{
  "n_head": 3,
  "head_dim": 128,
  "activation": "squared_relu",
  "norm_eps": 1e-05,
  "attn_scale": 0.0893,
  "bias": "none",
  "init": "normal",
  "init_std_o": 0.0,
  "lr_mult_o": 2.0,
  "beta1": 0.95,
  "lr_head": 0.00613
}
MLP neurons of a small language model. Each row is named by its layer, matrix (up: input weights) and neuron, and shows model dimensions 112-207. Each number is 128 + 24 x the weight over its row's rms, rounded and kept within 0 to 255.
After each neuron's rows, "fires in" lists the words (lower case) most often at its 100 highest values on Wikipedia text that the model never trained on.

L2.up1162 [144 167 125 157  90 124 130 153 128 170 132 134 148 159 140  96 128  62 115 108 112 103 121 123 157 165 120  73 135 129  96 135 145 135 111 117 120 108 126 126 142 108 123 127 102 104 139 161 109 148 123 137 117 106 183 126 136  68  81  89 105 107 119 118 111 137 137 123 190 150 114 105  91 123 120 105 132 157 134 116 136 124 124 100  99  94 124 103 130 122 143 142  85 150 115 161]
fires in: "was", "got", "is", "being", "are", "were"

L7.up1332 [169 117 143 124 112 136 139  62 106 148 100 126 145 124 152 157 136 124  92 148 105 118 132  95 152 124 101 135 102 103 117  89  83 101 141 153 146 119 152  83 130 106 136 139 133 123 138 142 140 108 151 146 135 119 104 165 136 132 144 143 178 104 136 126 124 112 141 162 149 142 129 180 161 121  70 179 140 136 132 127 179  99 122 120 103 112 172 109 141 136 152 123 103 158 100 111]
fires in: "the", "in", "an", "of", "by"

L6.up898 [171 127 145 137 153 135 155 134 170 144 148 152 125 151 148 164 137 162 111 145 127 147 107 166 153 135 139 172 106  89 172 138  56 125 112 128 136 134 133 130 129  86 188 119 102 130 170 167 136 131 125 142  96  92 138 116 127  82  98  94 158 130 110 134 134 188 170  75  90 115 169 147 130 160 154 146 149  76 141 136 160 118 150 128 138 141 150  98 152 119 135 126 149 143 133 119]
fires in: "high", "middle", "secondary", "public", "primary", "elementary"

L6.up1406 [128  81 166 136 129 133 129 130 159 112 190 146 106 121 150 133 108  98 119  69  91 122 140 110 146  86 113 125 114 138 141 113 117 135 103 139 158  80 132 130  93 112 107 170 108 139 144 160 153 155 126 123 132 143 148 160 172 151 122 100 104  91 114 104  79 150 148 123 137  94 135 111  85 119 156 100 130 102 122  99 166 154 119 105 111 127 121 134 140 144 147 131 163 155 121 117]
fires in: "a", "an", "important", "the", "primary"

L10.up459 [142 112 141 102 112 153 141 157 160 147  89  98 131  92 165 125 102 117  93  71  98 133 123 123 178 143 143 105 113 149 139 132  95 134 175 143 132 103 114 133 122 105 117 114 112 117 107 106 109 157 142 145 113 102 151 129 150 108 117 141  93  95 125 164 119 102 129 120 109 125 141 145 138 157 160 102 132 135 126 101 136 101 120 122  99  98 137  57 107 147 136 126 144 106 123 117]
fires in: "in"

L7.up416 [105  98 137 138 104 109 116  90 130 150  73  88  98  73 104 114 102 117 105 128 119  85 114 145 137 104 142 139 157 114 133 125  90  92 132 177 130 117 139 133 130 132 122 139 131 102 148 106 110  87 122 175 119 128 139 127 157 125 171 124 147 130 144 129 134  73 162 105 141 139 177 140 111  81 160 114 122 132 170 150 139 120 179 150  91 112  98  86  96 111 129 139 140 115  93 120]
fires in: "on", "in", "ones", "the", "to"

L7.up808 [161  91 154 138 114  91 134 126 109 182 130 114 136 104 116 135 115 128  92 133  73 108  62 116 144 115 108 135 120 139  86 108 134 139 120 154 112  50 151  83 116 114 135 122 130 132 153 172 170 152 157 104 144 109 137 137 153 110 200 138 150 118 120 117 132 112 124  71 116 106 167 123 143 111 129  96 151  96 133 133 155  96 146 135  77 108 153 129 147 117 119 124 121 156 140 150]
fires in: "in"

L2.up1089 [126 140 176 149 162 128 145 153 124 121 103 158 139 139  97 149 107 165 120 137 157 119 110 100 102 140 140 142 112 108 140 130 127 138 115 122 142 103 118 132 163 150 102 137 121 101 152 109 140 134 149 163 128 122 108 160 118 159 107 103 116 120  78 144 119 125 148 161 140 159 156  91 116 171  88 127 126 116 150 137 101  74 128  96 114 122 122 154 113 110 150  82 123 140 118 150]
fires in: "january", "baroque", "rio", "bar"

L6.up426 [141 149 121 111 143 129  87 123  95 152 151 156 134 113 104 142 138 150 140  97  94 140 117 125 132 150 145 119 148 112 116 116  91 107 144 113 140  91 111 148 135  90 137 113  99 107 105 126 142 121 102 159  99 134 158 119 115  77 131 110 114 159 140 138 140 144 148 116 128  90 147 129 137 142 143  94 121  82 135 169  90 117 114 130 100 149 194 169 131 105  94 149  96 128 139 131]
fires in: "an", "anti"

L7.up1358 [124  55 151 118 133 117 120 121 139 133 123 132 111 167 121 120  98 130  98 130 126 126 117 146 161 128 119 128 154 141 123 139 130 109 121 124 146 135 122 127  96 112 154 129 119 104 154  99 111 137 134 119 125 118 152 136 132 134 142 157 110 146 156 118 123 136 148 139 161 128 124 149 140 103 131  95 133 138 156 157 127 126 133 110 151 119 139 168 127 175 150 134 159 176 162 123]
fires in: "a", "the", "an", "of"

L2.up1017 [118 139 120 138  83 150 110 145 133 160 112  74 161  91 139 176 132 146  99 106 125 166 106 118 141 105 125 175 108 109 135 165 126 132 103 118 100 116 156 119 159 139  98 136 108 141 171 106 114 141 121 128 119 172 120 193 126 118 132 154 150  87 108 183 127 145 123 125 102 115  85 132 155 159 177 133 124 141  99 134 107 149 133  73 103  99 156  98 153 110 103 102 158 150 132 113]
fires in: "time", "until", "hard", "later", "term", "unknown"

L10.up1231 [116 121 158 104 101 104 113 126 154 127 140 151 112 135  95 139 132 115  99 137  90 121 135 142 152 111 158 102 144 157 151 130  75 149 115 171 101 109 155 110 121 151 143  89 174  96 118  83 130 154 123  99 100 105  98 139 154  56 107  75 118 154 111 142 135 126 148 112 138 129 109 139 173 105 111 134 107  82 132 104 144 123 146 174 168 115 108 131 136 154 108 105 143 129 130  86]
fires in: "the"

L6.up87 [129 135 121 102 128 122  94 127 160  91 153 136 143 129 116 135 147 166 107 130  95 132 126 140 135 121 159  98 119 118 128 137 157 122 103 153 102 142 108 108 184 134 177 115 157 115 142 150 112 131 145 117  81 100  85 139 155 111 116 117 121  67  88 141  99  72 130  99 134 118 136 113 111  89 126 141 142 112 102 134 125 121 119  89 128 158 116 103 168 125 121 193 130  76 161 131]
fires in: "the", "a", "addition", "incumbent", "of", "his"

L7.up1212 [140 133 121 113 149 104 160 105 136 145 147 119 118 147 162 162 132 121 164 119 102 128 113 149  95 145 139 154 149 125 147 144  94 149 102 144 120 114 130 169 114  98 133 140  90 115 104 167 144 119 114  76 115 107 148 100 108 116 158 112 136 110 123 113  90 104 169 138 108 103 150 160 134 137 144 151 117 136 121 131 127 121 145  83 180 133 164 131 112 134 155 165 137 154 112 155]
fires in: "a", "an", "as", "the"

L2.up925 [137 113  99 136  91  88 141 122 123 187 103 149 134 146 102 130 131  89 121 181 114  81 128 126 141 128 147 116 138  90 117 155  92 143 115 106  86  93 102  95 120 127 117 116 108 138 131 101 143 157 116 114  96 104  91 130 137 120 126  97 158 118 139  92 134 149 160 132 142 110 101 114  95 143 139 153 110 135 142 122 139 121 124 130  87 130 122 138  94 142 136 193  99 142 119 119]
fires in: "is", "was"

L2.up1235 [155 134  84 158 122 137 144  99 157 133 139 144 142 119 165 149 131 143  96 141 138 125 116 127 134 131 132  83 145 111 126 145  89  96 141 143 150 108 179 160  92  92 154 120  98 121 129 104 108 123 147 166  85 139 144  93 148  94  91 113 144 109 132 140  51 142 119 133 120 142  95 153 129  84 153 123 167 136  91 149 126 106 109 154 126 138 145 118 118 118 131 117 132 115 102 110]
fires in: "high", "early", "secondary", "primary", "elementary"

L7.up551 [118 107  97 166 169 108 133 123  86 122  67 145 121 137 100 137 109 135 121 111 129 139 111 172 149  99 166 161 111  89  96 136  88 149 104 126 156 124 144 121 144 123 162 113 133 104 142 119 179 122 152  96 104 117 107 117 116  98 128 145 139 158 134 160 110  67 172  87 128 106 171 150 163 123 130 121 130 121 143 147 128 130 181 161 158 122 111 109 117 160 148 128 128 146 117 125]
fires in: "a", "of", "one", "the"

L10.up234 [120 151 152 124 110  98 137 120 108 104 114 115  99 136 134 104 135 113 126 119  94 141 129 152 126 144 121 123 145 150 154 136  97 118 139 101 135 129 110 119 140  89 150 124 140 156 134 111  76 155 109 112  94 117 121 162  70 112 133 130 141 137 145 155 103 123 141 114 124 124 136 179 139 143 101 144  88 114  89 101  92 137 110 157 121 125 159 172 104 138 150 140  94 115 133 126]
fires in: "an", "another"

L6.up284 [133 130 105 115 146 155 110 102 120 146 129 166 145 111  75 142 133  96  78  97 154  90 134 160 124 147 124  84 117 122 114 131 112 160  94 137 109 120 168 147 144 132 133 123 148 128 110 147 118  96 137 140 116 131  92 127 127 112 126 132 117 128 132 116 141 149 141 124 104  96 139 125 117 143 167 113 128 116  95 149 166 131 126  96  78 113 148 115  73 170 134 161 147 128 143 141]
fires in: "a", "was", "its", "newly", "an"

L2.up676 [143 122 118 111 131 139 129 173 153 149 133 107 136  81 134 142 110 119 150 116  95 142 102 152 126  93 121 115  91 153 145 135  95 130 125 141 130 187  96 124 142 113 150 113 156  96 109  88 149 193 122 172 142 136  95 140 144 114 102 113  97  83 165 157 128 150 131 140 142 170 166 136 137 148 115 110 112 146 117 151 154 113 115 175 120 156 137 131 134 173 128 147 140 144 137 153]
fires in: "life", "school", "career", "born", "early"

L7.up834 [111 100 124 141 123 197 164  89 141 140 150 136 132 132 163 143 102 198  92 132  92 170 106 113 136 114 122 153 123 178 112 136 129 134 157 138 121 120 121 154 110 128 142 154 145 126 113 132  86 116 134 135 122 159 122 120 105  87 148 137 115 130 100 143 112 123 111 107 124 127 122 109 122 139 113 170 136 111 121 168 151  99  90 106  92 106 167 102 105 111 114 114 132 148 141 129]
fires in: "due", "this", "of", "term", "later", "much"

L2.up1535 [114 117 164 113 113 104 138 201 133 118 141 105 137 139 135 126 120 139 122 126  90 132 129 146 146 150 105 120 154 162  88 175 106 127 124 120 173 140 125 116 140 111 118 111 105 109 100 134 154 148 116 115 138 112 109 135 137  58 114 153 141 131 124 153  88 164 102 135 168 144 150 101 148 143 146 114 165 120 102 151 113 104 137 151 101 136 157 126  91 129 142  71 113 114  98 147]
fires in: "family", "born", "died"

L7.up1314 [142 173 156 116 151 111 132 116  82 157 123 112 141 100 174 132 133 110 116 136 130  92 120 165 132 155  98 103  90 156 119 111 129 110 125 155  99 146 107 157 111 101 109 107 115 102  99 161 127 143 101 133 137  98 125 114 110 100  92 132 110  86 124 151 115 120 104 133 150 111  82 142 112 142 152 105 116 124 128 164 129 186  89  75 139 140 131 162 111 115 123 177  64 128 111 156]
fires in: "his", "s", "an", "own", "of", "voyagers"

L2.up479 [135 116 132 104 112 111 115 146 128 171 116 146 107 127 132 116 148  76 126 103 107 103 153 115 109 136 126 141 128 153 121 174  88 144 101  99 129 127 121 113 140 116 159 152 137 128 116  98 123  98 168 151  81 101  86 134 125 100 123  79 173 151 161 100  78 116 166 116 171 114 138 132 104 131 111 151 127 144 107 103 153 124  92 118 142 139 106 147 140 137 136 130 148 101  96 136]
fires in: "became", "is", "are", "become", "be", "areas"

L7.up955 [160 119 123 155 129 103 120 114 127 176 122 157 161 105 114 154 103 124 150 103 105 121 118 173 106 143 126 108 139 110 133 112 117 112 142 109 112 140 141 144 162 122 136 135 114 144 129 118 114 153  99 113 128 137 116  60 109 110 122 132 128 121 148 116 172 144 130  79 153 167 152 142 148 165 152 121 138 130 126 127 148  86 128 122 127 108 162 112 119 127 218  95 159 148 145 150]
fires in: "0", "racing", "professional", "footballer", "a", "and"

L6.up1078 [113 120 130 110 109 141 137 105 140 129 103 164 122 149 147 134 136 125 124  89 111 126 182 123 121 109 141 119  98 112 126 129 155 164 115 124 151  57 130 108 119 101 151 109 102  98 146 143 118 171 154 136 150 137 126 104 153  96 108 119 146 152 142  85 120 108 129 110 163 153 194 123 127 169 133 113 137 127 115 141 113  72 130 151 107 109 133 149 144  95 149 110 151 161 146 127]
fires in: "and", "a", "footballer", "preceded", "football", "who"

L7.up838 [119  88 157 117 117 137 124 128 112 118 113 103 153 136 112 123 153 100 139 123 104 143 117 139 114 154 125 116 125 136 115 115 136 127 182 121  78 100 102 122 165 114 142 127  88  74 109 103 127 112 118 121 106 139 122 137 103 125 144 152 135  99 153 122 117  81 136 121  98 137 135 162 134 195 167 144 175 108 101 116 166 119 124 127 120 124 155  84 152 117 103 137  99 117 113 138]
fires in: "in", "both", "international", "inflammatory"

L6.up167 [ 87 136 150 140 120 154 136 144 103 100 119 118 169 101 115 138 140 108  88 136 135 122 148 140 113 115 162 109  81 140 146 118  90 135 150 142 114  62 132 132 114 128  92 105 164 114 118 126 149 159 108 152 130 126 103  87 140  64 151 141 112 146  69 100 147 149 139 143 142 101 183 105 151 140 135 143 110  81 157 108 138 162  98 133 143 141 145 137 136  98 108 119 121 124 148 102]
fires in: "the", "a"